python train.py --bias="none" --schedule="wsd" --batch_tokens=65536
MLP neurons of a small language model. Each row is named by its layer, matrix (down: output weights) and neuron, and shows model dimensions 0-127. Each number is 128 + 32 x the weight over its row's rms, rounded and kept within 0 to 255. Numbers have three digits each. A neuron's up and down rows have the sign that makes its largest values positive.
A block is one neuron, or neurons of one layer that tend to fire together. After each block is what it responds to, as a language model described it from the Wikipedia text at the highest values.

L11.down404:121113152158180049116069109136081140063086122112131151036108150154142126084140081160098144145078114113125092149054129145091164158136152194144187110144163118210150138149180160162064127127096138133121123118132099129147154106091130114104181151098129137137140140160093096146125169141168056141101126130148117133115119141137142154099104081213059209168093134181174159115124147102111104220098
Description: Articles and possessives (a, his, her, its) right after a verb in biographies and histories, such as signing a contract or closed its doors.

L8.down13:116103094153150096119116075136130129177107188128123181192091151141141110151131111150096138122153164161053196132128111139121120114128121125076109147161091064195125138105105078159124181128088107111131143166120158119216067180102136128099117114111157097113156097079114102150147128092138111141121158133136185121161112128114150092070140145090150077067150116105088129132145163128103109123084
L8.down58:098174056140149125135156149168170113068125160118121140151082077151215140114122118080122141083191103147074110108106123116098137094134090129124101081120131095093097152171102072077142150109150060116114168149101138132009125139081179147143156137155135150108076138154141122200124144103136124111120144199116189183163140123128093162095143158113134115085166156163141132163144110108112183148126
L8.down262:111150087147098139088109162100130160112152117084105054089160083131127141192129186106156113127124077148092141123111155153157113114088118139141183080118092119156101138124102098144134157061103145098195141078046121171059090184186068155185146100157184150125096173132149125120130152081166106162126118168139132147024124161167101132150099163100145139135185106128126080134066088136107182143089
L8.down271:156110107087134098101174119158122111130146100152121158155175075153170140147169125097096144181132138133121139115115172103106129154203124077129136066107169122053080157133100101081175103094140139071147121107135147111131172136155127164107144121096155058116120117084129152083139096111076128143124170128133113160124117148106059117129106127087125096152131135124158151075155162139138080198130
Description: Words or suffixes opening a multiword name or ordinal, e.g. ordinal endings (3rd, 18th), directions (West Bengal, North America), New, Old, comma before region.

L11.down22:146177210165105072121132095155149102149104140070078115164123179116180114175086096133085154140126122101137064136142132124128130170106107096058142118139082093152163127134092127127137152094099113125109145164115118120159136131181144080101108103119227171138110081078121111113149173103112101126184034129164143095140117116115121134071165146159105074172170137152078130164095099139183120130138
Description: The ater in paternal/maternal plus title or role words before names or places, such as Fort, Brigadier, President, delegate, Inspector.

L2.down50:204128139091179112104153127094128128162090137134144019156049125169133153137172185076127139122102209081166137086162123143113150171163155113163151125181102169121072137072128173085167054093160120128193128141151098106088103113141122109135108143056118143109151124118139181174115117132100184144139152101127083120073111174134118096119106148146149103210110096103148108122136159083121139130097
L2.down102:141134172158131133102101154146178131139124160103120118132156155096144178097141089122159037137137103161060117086101122080087161184125115130148175081149139125142058094104142149125190138154081096153151096158089118177152143121168094154112106097116105081097072096158151120124103154104115143131147124087106144104108130090158182052148121173188111079098105150108089083096167086166100176076119
L2.down148:085115131125081152139131070146102101143094131109160099145148118091108146124104125122132167135157066126097105086199132125136120123128114062070086141147162167152166119166231132134107094155190194109120131127141101124096105201100160146117109135105118177096126081126124187153102125140175125140096145175043121180120140145125131145130141124084114132127183107133121127151181139169103079131078
L2.down157:118157144105114084078067136186126106130196106153139151057094170141122127078114116067137139151123136128106161127175184109158136122128115064149094188151144149088101169093069118131140129156131109185123082085149088096141130098075133173144060124135158121147150071151116145092117114158112147134143145079146121112158114157169179191118113088146113085156131067093051127107100102100141075139183
L2.down163:125106144081112132108148120135164169147125112134097171131104139199106095149109077108102117159150148101096181118162126157145109089130090148153132128098111168083096093160123137132132159180137096149173063130120178109124199077105165132074042126091114127140107153101078112159154131059089095126162168153110164154103166143104162139098151144143153154081109076133159117100163145072128135070139
L2.down176:148052142036161103118067137185139080123108060084104139118103115144141125087148148099128191130119104064109156158130150123111130112109064141198105201090153098143106091208118121111140153144124107206185125089171142144150116083145111115084095046124093142141129158188133159129094143107131095099145157153134117135151132102110180167095104095115121150145104177090125121129177188095114132142178
L2.down208:132101094059129118108140188147093090158100159176123135170151132116108090082129166173134131144144095107089201154048167140169090128114119120138084151113169170161160175116144095098131128145091131059158190153157074148151132134080098093129080144147091175152142125167118120113103139076107115101126143182143160178112106076159127098095101144158172116131170158106167104172096167129075127086116
L2.down247:135119161135120036083142146105133127101120090164125101128159083109126151148179143086160154114114120197092110114135140125182090178130124113142094163111129163106176193160085130119117106180135138159117096159149111093120200095169033151091116128145080125097105150131094101119140100122113131090157099161135081123131124130111170168113200167126171113204124175138034043131155130155116115132105
L2.down266:171080158132164142141134138096163143064115182138142190069137120111105054127068142137116074147119137112152121054159112068087135138165113085144137084055092151134151102108058116155146126149156119090180129131104133121143150152122100103142124170146120096142100143125188196156188119146104074135019128149154143135187076130106111150119162163111066114162127106150117135135204105121151092159202
L2.down296:132107143115113180110134164189115130141073163149139072135135170172156124124046140118131144196090095118105110131140093123097136118103183104134144093130108190148132121076124132108107181149212098193149100094126092141106158110117122108143119144140123117116150085157129192124126103145102140106102089100154194031110184144139107129120127027165130134097130126117081098089069101104080110173074
L2.down421:149098175135058174202162132126150130131141100094112129139138131132149119093122099097098175092112048122164093153131137157114103165115167125100112079174163176006161222125156087065105147181128087115110126103186141156106136139123117106177138101103133116118117083136132116129087154139084158117093125148094108108132168104151156172105150143109149144167085080130117097123144139141093128174143
L2.down436:122126153152140083156143123133120172151111142103079159096126154145168159147137113146076114139161102124106162169120135183124135098068149127108131152175141163138127124121132127132123138151077100044179094115103138155142135123156095158120117152127124079152115104132158115170093082147142172169171089057138064173160158157086103112159125121143170145131096104112123166095159126116188156125055
L2.down438:133130118071102117198147057142108122152166096144128177092132156152186108133089077160141126158103165101169134090114149066131094133119078162123144132154121166117152111076149066119099114070088109111175188124066106121149152129101128158157112201121093151147121123101147077166066109108156104164104184095084148097110134139127105090084141162132177096144096140109101065111153153141133132112173
L2.down459:142144146172157158162112153148110159117090168143142131114125083143135148086120123130193100108109088089105135082130060120095184119110126097131184065121104116078147095096138125142079097051141176099096150132036116158126127094193122227161121192170120147133121128131121125123088144131152092180141089167152103070119160144144078091144085166148146137149124193144189128061110113147189155081068
L2.down503:190147137095134106161135178123177155138133091110107143148088142095110105126143105150086110112155196135113168152145110094053119144128133122153189083174128169106126124213126131205103064181113164127123089085135141138071121142063073145102126109097132116148089214181125097112114181113129149141135093094104214145035158119130145110077173121131122131134153121119151136144131119100168140133125
L2.down624:082107124114116145156138135130157100133136096103084099159111139109162165103129127117094104126097105145142117090101199157126124125096125123124118155141156113113142156102159098113158095214115103176144124170173056126154049179126130140131086232133133139081112110166118135115137094121144140144146118097116124163182137103131145141105166131115135152122129138161121108143101113162138134153071
Description: The word there in prose: existential after a comma (For every 100 females, there were), locative (lived there), and thereby; weaker on assorted name fragments.

L8.down116:086157174127126088090177144131087100149145129101129094192126128154129107129154076121114116083129173138156073150073102101095106201053194139176104197160161162108127131151158119051130113145165116166089141102012096166092135076096144092162164133167118113112095115124156106134170155208148181132106114113184176131094151103114167155175124178130144087124141168129106107174081150088088135145130
L8.down154:122151116176145141095131144103120106124095141052132165115144110136209147117088086115147175128098105124142165090064144124079074111087069138145112200143124186170087118153087102129183092128112098148067141142206105164119040137158146144145119132084113124124132099120150174184151126117088126147182155154102139152153091127174164152131161098178130146176144143129144127202087114141098070135118
L8.down158:116106185126094118099179207081113129158178158125168084113126177211142115134149103141090145089153099172170079180123085083089137185118111135065154076231158175125161100138095142102135111145150045115082168142061136144086094117101198083158168110069154121108145179104154121107141136097140139115198104083145101141097119144099120126120135149107101072128087130197089121087087112128136128140168
L8.down510:052116131126164046150142185062164147126147101108157085170144137159161095141178171083090181160203119119156092130042147170100169141149093112162124146122194160140158176128095146104169197125137143084091113092111166144158084177102129111112125099132123101162114146106098171147098102143156150132122158128171145059072136131120120056096078071208093076100098142128115075169084134118138132156183
Description: Final token of a person's occupation, title or role, often before a name, such as pitcher, organist, businessman, councillor, quarterback, researchers.

L2.down13:121075154133111087191138154085110103155095115090150142097168027136155137207163116099105177169112059137078137135133132162205146109145090171141133169090150127177120091142125129124159154110149117130105124175145144111136150082107110135123111157159132123109164084080153092125123146122178118153134105103100114058163086097143136125133204145090148152127109121066145103147190128135124180170114
L2.down16:134158153109141147128185131087165120190138084094138127131118092113107146157116130154099099127111104080142119128121191155117130128154062133146128121175212121100149068145186125063128157125131150030124091103075143130141155094153072130120106082087141150150165193153156137133116174172121109107179105105108128145113142087073094081131157146134158106188128111123128108136146118187153169113116
L2.down36:106125126114085073126175129115123167149123118116162119120070163092118111155087150145097116127113142127085120108106129178139153125149109144143157140138150109161086187100092111112120099142162095161132209152135199114152082115112140080110190131155119148067115119068160117069119185104137157133101160137067125139100164163139142168102109079141180127134103160146128190069073131209129116123082
L2.down56:097148100136094140110131117162105120140127081094132147090147187133120169193108110109148126101123105167074115160129139075137118157082155151147143083126132132129160165122116111065123112159163136160094087096199075137115095087134092118092078155146070089142194163145170168134123122100102131094115141213129181102110089117171196126149133170115084100182132113154078106138095105146091074179073
L2.down62:152145150148162128148114140169144111134123086091167148156078164080130164112107119131104161106107094156102110153141122136129147093145098110140172141145162046063082175120150121103128043108062169158157089128221122120098123105153115127125163127103127121157149149086116120139073152082091154138124145123178201137188157170175078137139087081084160168127159137142164124155084117042126129149081
L2.down139:105161106106120123130144154100156085064200096122099166146174179054096096090099138125141120140116080118158164119115128117154108060127180162162118117095119121124147114138138142077133111139147117213112145175118114146179107137109121146132103149154106103110122102101090130121126167104163138106173164102089110173130108117122098116175136118128107103172089128148134083140088151188138160112068
L2.down150:165126190101138113094145090146136188112128096149166186110121176165123175123093056165111214160128066082079093113108144121094122092134146143148167147151086157158114120057109103118096092136119143176208115131000113125155123085076124140104094102119113123136119098078108144135113115157175104160138109163080125079153113147171151140110036100116108190158175098148079115136124115165185140128123
L2.down161:141096113115103128075123055129110213179164097149119142147141157147167115123140099095153134216112117076149099131119134153131194138167124142094108139102139102102152083120169090133169118138128104125187123152118068133133119140099133090146173143122085095121138177109173157145120129154145115134077133136162084161139062158174155160113114149121057104156147116114120130076069138123141085119123
L2.down209:121127117155143161151104102127164102107095128079146186153129109127110147104085137178092234144102076148109158182118104167120112119050121119163057109113071129155165135135104157111169159130131161159092101138135139139099117079085097162078115147149162128115183160128129173151137129072110122158135075060081148076140121119148134075123125147192128131143150139067069141115113126132137085129133
L2.down223:111145100136127146094110160102166135141119163135158051105102156114153139121128121127099120067106110151152159104113093125104166147091185203184146124119170065132172115108122207104184114116167160178127133160230134147159118109178086080095170136155104134125142123106168151117125126186169138160119107102096112098062161161158103119144148063161102113081162176130122131119065102168152102145195
L2.down258:074031199129140103141085112168153127085149197139187135111161090207146110144140131179151129100120116105123114150128077105139150184091137102117129089126177158095170117105104103129099110108168155115148185175109131124109138101078126143109142095123064096078140167150143099187113164105139071135164116188125145173153152150177086150140105155107128086126162151171148162164168089163117179139141
L2.down306:138074115158100185128135096114107203158132126132168149098077156139151178148118187127090113098074111095108147124081154139125098132098109141111149106138162090139113138170179158099170138073189151137144123099142151084077108164154108160135115167078156103117134134150183115194077133119164093137072127118109160133129115106123160140086120081126128165175149109123120136117092078142180103084061
L2.down323:161147143149118079195146102137133094153061118191096069180104206106135160144170075158127123136125134154182072078198125150077050126144135129143135126165149144111114093133129142092099154133136160152166151124064109114171114150101131092129146120172096121132105140135131135167092124189122133136155080150086148170154190190089153155182110177201138082142096108071122099123130078085093146176159
L2.down466:131113155107104129111114109098135122126135103099072124131097149107146104143096165185097117195105134115100132095139122129099127125129141155102140151074119156067149049144130121170162143137187129122153089148135127093129076178098078143117138106187132175097085154067139121182121134097164137075122130067191111106161085206127089127142078160131156100146152126104200164073145144142187096127153
L2.down507:124120109155142092111121148142111098124118140115083081069130181118167151156091191108080149136138150147072101153160148176142089066129091125165151168081117132148149161148176169100093144114138116118105123095128058125150159118114110117142163110125142110145165072115136118132040166127137125114178141145153174124165130172113109150131118105107084152221105162141095133196166100148153162080124
L2.down638:103188231096130082115141120129185206133099097172133118149170125170121129124091102118132172121133134148079103170118121235102160188115124169110120134166111123115098095128085062150166099193129175181176178093082137120099187161153157117136133121101139128134135124120153144115154122108168086100131116124131126131156114094198073113141015168125070138136122115086045118094061131101171136148069
Description: Mostly third-person pronouns his, him, her, himself as objects or possessives after verbs or prepositions in narratives (helped him, locks himself); also word-internal pieces like ex-ter-mination, pro-hib-ited.

L2.down4:112091144170138061137091146145140160138110124179129142087146094157127114147184172118118196107163154163144194124143102150153081133130167152149087106141094063101120096084069105097200102084123126150111060163131153171151112122138180198124160112121138149132164113096073113071172141105039131148124144179149122177092176116146103150118132129139123155081189113158090190083173092146134112139140
L2.down190:120100127148171108148087128076163229203105093131093117112139120196140155149112121093062165135170110178082174145096111144142175150085124139103139066092116131157080124167123151112164125155120081149145141090165128090143170142104131067174106095137114184051190122149128146107167195109171124171129125144146079086128132135110185142095137135137140096101079110134092196064088136135115120092123
L2.down225:111179143144161166158149094101096146125110139101159132136107154157170134112083134154105125106164144126170108045108140138189079125129152114131143124126101079144131150130127098103146144124132113179110093053140050110157169095120135095183113168201172153103163137145143134125135144063165139141128147089101104118114100094131140087108177158158112131041077168102154149100061095134107148143156
L2.down237:114117107109131130156103090043125133130159051192131121088136134151094140184130129149131124140123132147116140105088103123158110167178137120167131163156098122165123144101093094113167127117094114136125135172143126102117110121142130135109157093193180107151122106086090063101178159133058101103123141156153156133098151167175132111069159102175091136104163147149186158069139166174140151162157
L2.down257:097156255070138174177086106107148147116092117148128147089121160120126121126144125097136121140123111118168157113112145156179121133180154199139137069160106124105094166150124103162126124136131151102155212109169124159157156172121131107129107119129188124078117154079179112116138154155151167147166081130121095127119070150174141144126136109094100109092126101139102134132129087123124095130170
L2.down282:109129105105106087128167153114083136129204112081154131116114157079132147107170119126140118134149132141094130103122121144112121113114101181083165186132115106126101100126096124124127108180128143149103107136127060173213169141121131125058125085108130188131111157137116090128185102129156066106078184139129126148163119188100092110145136143117143140153088170075137069154080189127105175167114
L2.down360:114122132147134160150114143138135090103118126079113038138114197134148079132123150100123142085134142138105099124140135124150119141111155108108142163153137085159107122101140135136207157055127114097126137183095124126207134126140118161139170079185121117160078166114055112136144174157104145172105147143102179143124126053146187172125149087099187179152162112104057148166189101160149146155090
L2.down372:072109162109150155111188099149126146092160153103155133094125129104105168132097147176109100101127095104133098075156115142117140110142162142177107105095148151125126162113124129152144066134133086161147115128141136145069132110087115136148136133061104093090115166085135146116146155150128065151056160141150136161119096119154130144089065120101088153155132092140149158106108100103105144147156
L2.down384:132093142154117101129158093156173103142127116091139090171158176191053132113061146131140214110068165103077156153127122145103128106092136179037110136071082145175132182162130092164128141153125156158118108076078101082107134144210167136173130133073170138151167087090116107108153128055106129114122161134100063119167168143120118110072161136110147129103136066127154146123132143055184148124137
L2.down407:140167152199129087140122109082108131170158113133135094065156130137114161093121117104117180098092111147097105127162131178100155120080141168140133080116124080111131104122118154118140132193180118156208185188126123128159140133072111204135158105130176083136140088038141170054114187089164117130136175128167141154135127129129148112122154078107149177154137139131109086161089090136124141166098
L2.down513:219133110127188103163214136089138102084090086127109141166151147111107126110077143117082101151093062155168161113131153139173099111137097111103108121112162157125103164172188143163164098131130146203132151079215081126096122144119124129180172105118097130183144167156119103102111100156087174157117144116141124067176079144126152196129095148109155124121097134141092086166078108148146069159150
L2.down524:092161118159146178152092143119095149119155078132155098101136139166137140120152096169154154113105110139129134085125171067124147148090184173101133159129105140173156138125105106154154157094060148158182067142158155124144135089131150143137093151084082099107055099164164152161170166102095110088214148081146147129154115106191124157140154116113136128095113144130077153125146130069154127159133
L2.down531:117166091134155135134104094137152146145122118094161165115121156142125182154107103106052166080167147152068123144125162105095204155075197120183112168130119106120123154112131116106157140151145066190170086112143104169133060092151102130151129099181106067089153171156163126138049146145153094140171084069192144084117085144164107158124107147066115184156120132164143120136103171123144135100111
L2.down534:149115108151168144124113075129166126154145137170094126137108126139142117162085129093116160130142106082095144142138154132133063143122194153159114144103136079143167170164091111131156093100164155127138064171108107158124126131119130170125106087086168159130121111091113078115133099115157078144079127143121091178120089093123128109125143162143165093092135102113189198121130112098145170165142
L2.down537:164152128118133151107119087138155162123130143130120114064153124111117081162196183116141095145135123158126138099156096086059080115092094172173124062080136146102112115116167072139141143137090168040088124139143179107093140079161102109147127162061191188139133110117060051140098194175083131172122145142164095140106099141139135202163093139155147131102137141110136126086123110132130127126142
L2.down616:163108134149120176108129128108107106067123121161147124100172139139070120175061073109095104122151126154145166090141145117082172109137113133224112132176104117156114130140163128218097090147136134151168159120108169130083124141122122140190137143088093109110128160126112143158061132076178088151153148144200100128071109135138125147150136153115171110195098107078097125109184110208126054137131
Description: First word or piece of a multi-part name or compound, mostly place names (New in New Mexico, New Zealand, New York) and compound pieces (Hard, hard-wood, broad-caster, O-doi).

L2.down40:126075152170151073151110132150160085135161110083145077175115091080113137171125162167075113119138121179118143161144131132118157138181197136145068135152120128107131129078107191119121124106166133111119157119082127140166104151109166091098140092075116098077188179193097169115118132123081129151087082129128165075055124100121156175139120134096181163208105140146154184159095158129128106116149
L2.down71:109152108135179106143096216127157059118164101135140129132065158124141141095158147102105108160054167120141123115077136132111212128139147139117069112124135119092171186155143100165151032157165143118130084129176103175183109064133092119116148176152117127137118105106142166117122121204109099127150129074142088136155096161136097136049099159134082113208201146176133080119146134151163102084079
L2.down79:104136096130136192170116191109174119118134084100142122099128163118129153147120133136121138120121128151163059188069123132076099084083122136168176118164109126142161124152149122073118129192125145128120114123108120168183130080099107079128157072158139124155125095148184136111146139110098102108180115154106118179144103193147111125123084114134127111097205148171147163063049104131150083083077
L2.down107:156139174052180165146148079158203124094130133143093126177233138117112120128110145088068124161128094159102138131117127200173097182129125082110123093119114178149167177096144084095117120109146082102129120136170123105072112129161103091143113096076155127117082156105100094170112128111143103112112093122170151116107105142209125107151103120115147138153160132127064155125156129124176131181148
L2.down118:100158127110158158139100221145164145120112082050104131094190200128175206161150161091116087117117113078086141196145083150159137149098109154120110109133140142090081163089114119161178146137151155108136150124139128146170060110086146143125188163131139127094080099143116136155100111181135139088162174101138156061162099181164119124147128132164086125109120149200113101125129150092157112152192
L2.down194:157128097178151125090203118157147079093118156125150095131103165079091117113132099128135125097133123110146126153124081129085152111054115107192097138131120116107126124057175098096155170123146121141172227087072130124082151111073145103067141114104119176074109150120146165141112130136101109153125041150101108149183126133162127163159142072119088157107094160157126197141110096106130097145144
L2.down217:126134156163067073125142120137145080127141184081064088089105095138210156107097176140105122145075057139164090125136112127118139152110101183072092205164110128108116113128152119163160160082100160139090142124198149143184111109074150135133123114075101106098071119111157138109150163141181187184112097149165159069080126111151159158164143118130147117106077087111138108116099147092146141190132
L2.down413:121136118098146120103147172133111127137140108213167078102128149154135156101139134156103085163098057089157174159143148125138089091150148125158150125137126244149197064129129165166133165192143172067184059158119146134111132126081099077070127183142144132169166146121151088114164132145114116132142182185151157185100180063173091156172128127128142112183147148135107208133163143102105108114105
L2.down425:150102096096087134178064161178128145135085155153164096143137159094115177155143119135073081133097111129119117122104159148164152137153143130128110096128113120126118177098132153096111073127194169076146089117090120175145105139118144182129226157107153123084128148086067148096118141142135159060127174110108120120079130123140168099130172102176142135201098143102142119064100153089150151180187
L2.down464:083141184114148083136163068137131079118092153099134104132132161160081152133117172136135115113083128153136061131077131155097064123149164113103141137216105179073143110115116146126129119156150089124052138120160160120127068097097165126090157125084150175140137131186122093170100116087137106135148117124121141095130162126105106119186216154123164116169129149148157141128109101157080101204147
L2.down470:139183107137131130111092120188142089160119083130088149166149104199129111075133162098173143155092111119150090156066114160138105154089130106111103138137085125132126045142092124101215097122126186138143109140060137159086090156101143140131150081099133115111133178104122122114156116133096156133131125115182098114079099109149122112105169168112114188152087113139102080155137146157139054124103
L2.down476:118082180140170069150138147143158140171114076167131103083110134180113138151143154132047141102058215125070151119069181207144156130148165122085124171145127147100146151119144135130098123184140054149138125096127144149123142104129121063136159064111164128118123179151198136106129119134145115131106132077122169132103132142120070103160086143165093136113124094128104124094070126088106140170104
L2.down477:100101191099068107100171114145133091137090148188124184089175135109136141173153096071154077134089127131125150121089140162082121110140192105181118106187169162072058114153042139144112091146094131123126188147116199140194104109137159088115170192120172131067107151162151101130159098115137074112101132115107163130108164112086184128156151106145124164080107106106126109184159158103148160119090
L2.down487:000147126122132102083145114125106156093192106143117166103117125169144158124104122201154131122162114114160101110087164163153123154116154177177061072158136176075093108131146123147150144137122178157118079084100150087081118212149174122187141104150119149122130223123176167100148117130146097083087142100174111163163165113163129139073171097112105087133131108160145186146111162079143176121150
L2.down506:129162187146039139129127134199110114147115094146143091115099167154153155113119121118121124094187137134120126162094140122127110122143113141150133178152128098132161119177112150161092120185124149149126142159118161146155163176130142135069144146140216133135138110127181122114138048129147079100113128098125100048096159087126097110180055071143144105126078146069108097140181074126097135141142
L2.down555:134147188111183101130161111117184136079157116105114096084099159104128096127088120181121167195102150168171040132152129124156187169133159160158166149115131174085161118089143132096076158113127151150120111172177090160127137070160184162122198123121093136126122154109125103191109118177104113086113101148170213057157142109167179142087149086155089096144116144123086123080175146136124155140130
Description: Head nouns of titles and institution names, often the last word-piece of a multi-word name, such as Prime Minister, City Council, Credit Union.

L8.down124:167096081117147102089078086142129095147164160134172132096089134154110061115155127123122094133139082115126093197112157122134189159136122152106115111111106185135166135107089073087137164120063173116147095109125166134122128156159096154197102114128163148130178164129102096099170085112130156094132134099109095106082178130114116181171168167109135181156069071097114180100137116083158138149126
L8.down143:146064166111082151133093117146123095144153086102141153111147096076094153114132116152182182150087069156149106129076120146162139144167168079091079166103122155135095129092107151101078183108130148102134094166093128105117155107133162153181126168176193120156179135157113199113150146134162117184126085103083091080137109164139079171157183109128111137175142084074123114162126067114148152124084
L8.down310:091102135084211096097108170131133118110168133170128128111143134144061101099129098193092112106115070119107128176110100141135058106103111129109135095117169158119133108121176142098119123095106188105136191130161138156097188115098163086194151104102188215104186106157105098146181155080116098099123097116127155136154086128172109146135119174143153033138082113127110127151119105160057113142123
L8.down463:145121127052136141129160158147084109150108153097148078166121130157109093147183195120129149091124131133127186105144221141099160157144082144160182155139142123145097092062056109164136137134126200183139156054088172154139098080120083116108105136134129096097122150164076181105133142158092147084127118107131125165094164104124070169135148126105128133155122096189076139143033135161096114163189
Description: Verbs and possessives right after a person's name or pronoun in Wikipedia biographies describing career steps, such as made his (debut), served, became, spent.

L8.down67:136103076133117098096123101135124174152053155179111109122162090127130168153161074144168122110118083101151080162108123146151088163156100109125031160120092104196153160082095120138095133128110179099112074076170111160123120129169080145146127133132098159150152107181111147112124086129141202148160165108075114081116117137110099164121115162168165155161129157115163062185206100157151088140130
L8.down104:128133163103150100129104122105095118148142149065132117140171105151048168117066122148165148143173135117153157163181141112133076204135109142198143131096124134117132112072130176135098117127098205115170093156075153099130134136123142112157118107136147121106068113164105135114163072107178208195170127110116193196090110097080186147078135153124142147092089132087092140200107109076119096148096
L8.down378:129100156173107163128085109154113138190107135097132149204100094087124184181127137116151170065156131096090114134102176138172152183023096162147173098111133129152137068107090106131121126092118154147096111165137137106176129133119168071141121169083100087156213142137168150150142144134119183127119125125138118141140119120104098120126084158151090113146126106221112177159129111130173062111122
L8.down602:140089145156097121081195076140049115159065132103168119156092089174115138166166068123179164094147124185078135148093177173162129112150123123147150180118106142098074150141123137073105071156097119146128158147147167133116128075116125113120152090112107123092162163140126166164119120129135136115132122180117112172081162138120160137191139105139143146095188132112134137102088155133077140105137
Description: Month names starting a date, such as On September 28 or In March 2019, often after in/on or table pipes; also clause-opening "there" (there is/were).

L11.down207:165135089140134151102120121173152106066157131116160146128128122105120094140159099085142085112146081154108105126171100169153114140165126129177148121138083133105139151178139091083120186089139053100119175179145150087046124158125179117141142094165134201147121119093142083118103152147090119102133072106077113178149151109170120175176125157118125141122148209144104140119140118133134101145151
Description: First token of multi-token proper names, most often New in New York or New Zealand, also United, And(es), He(idelberg).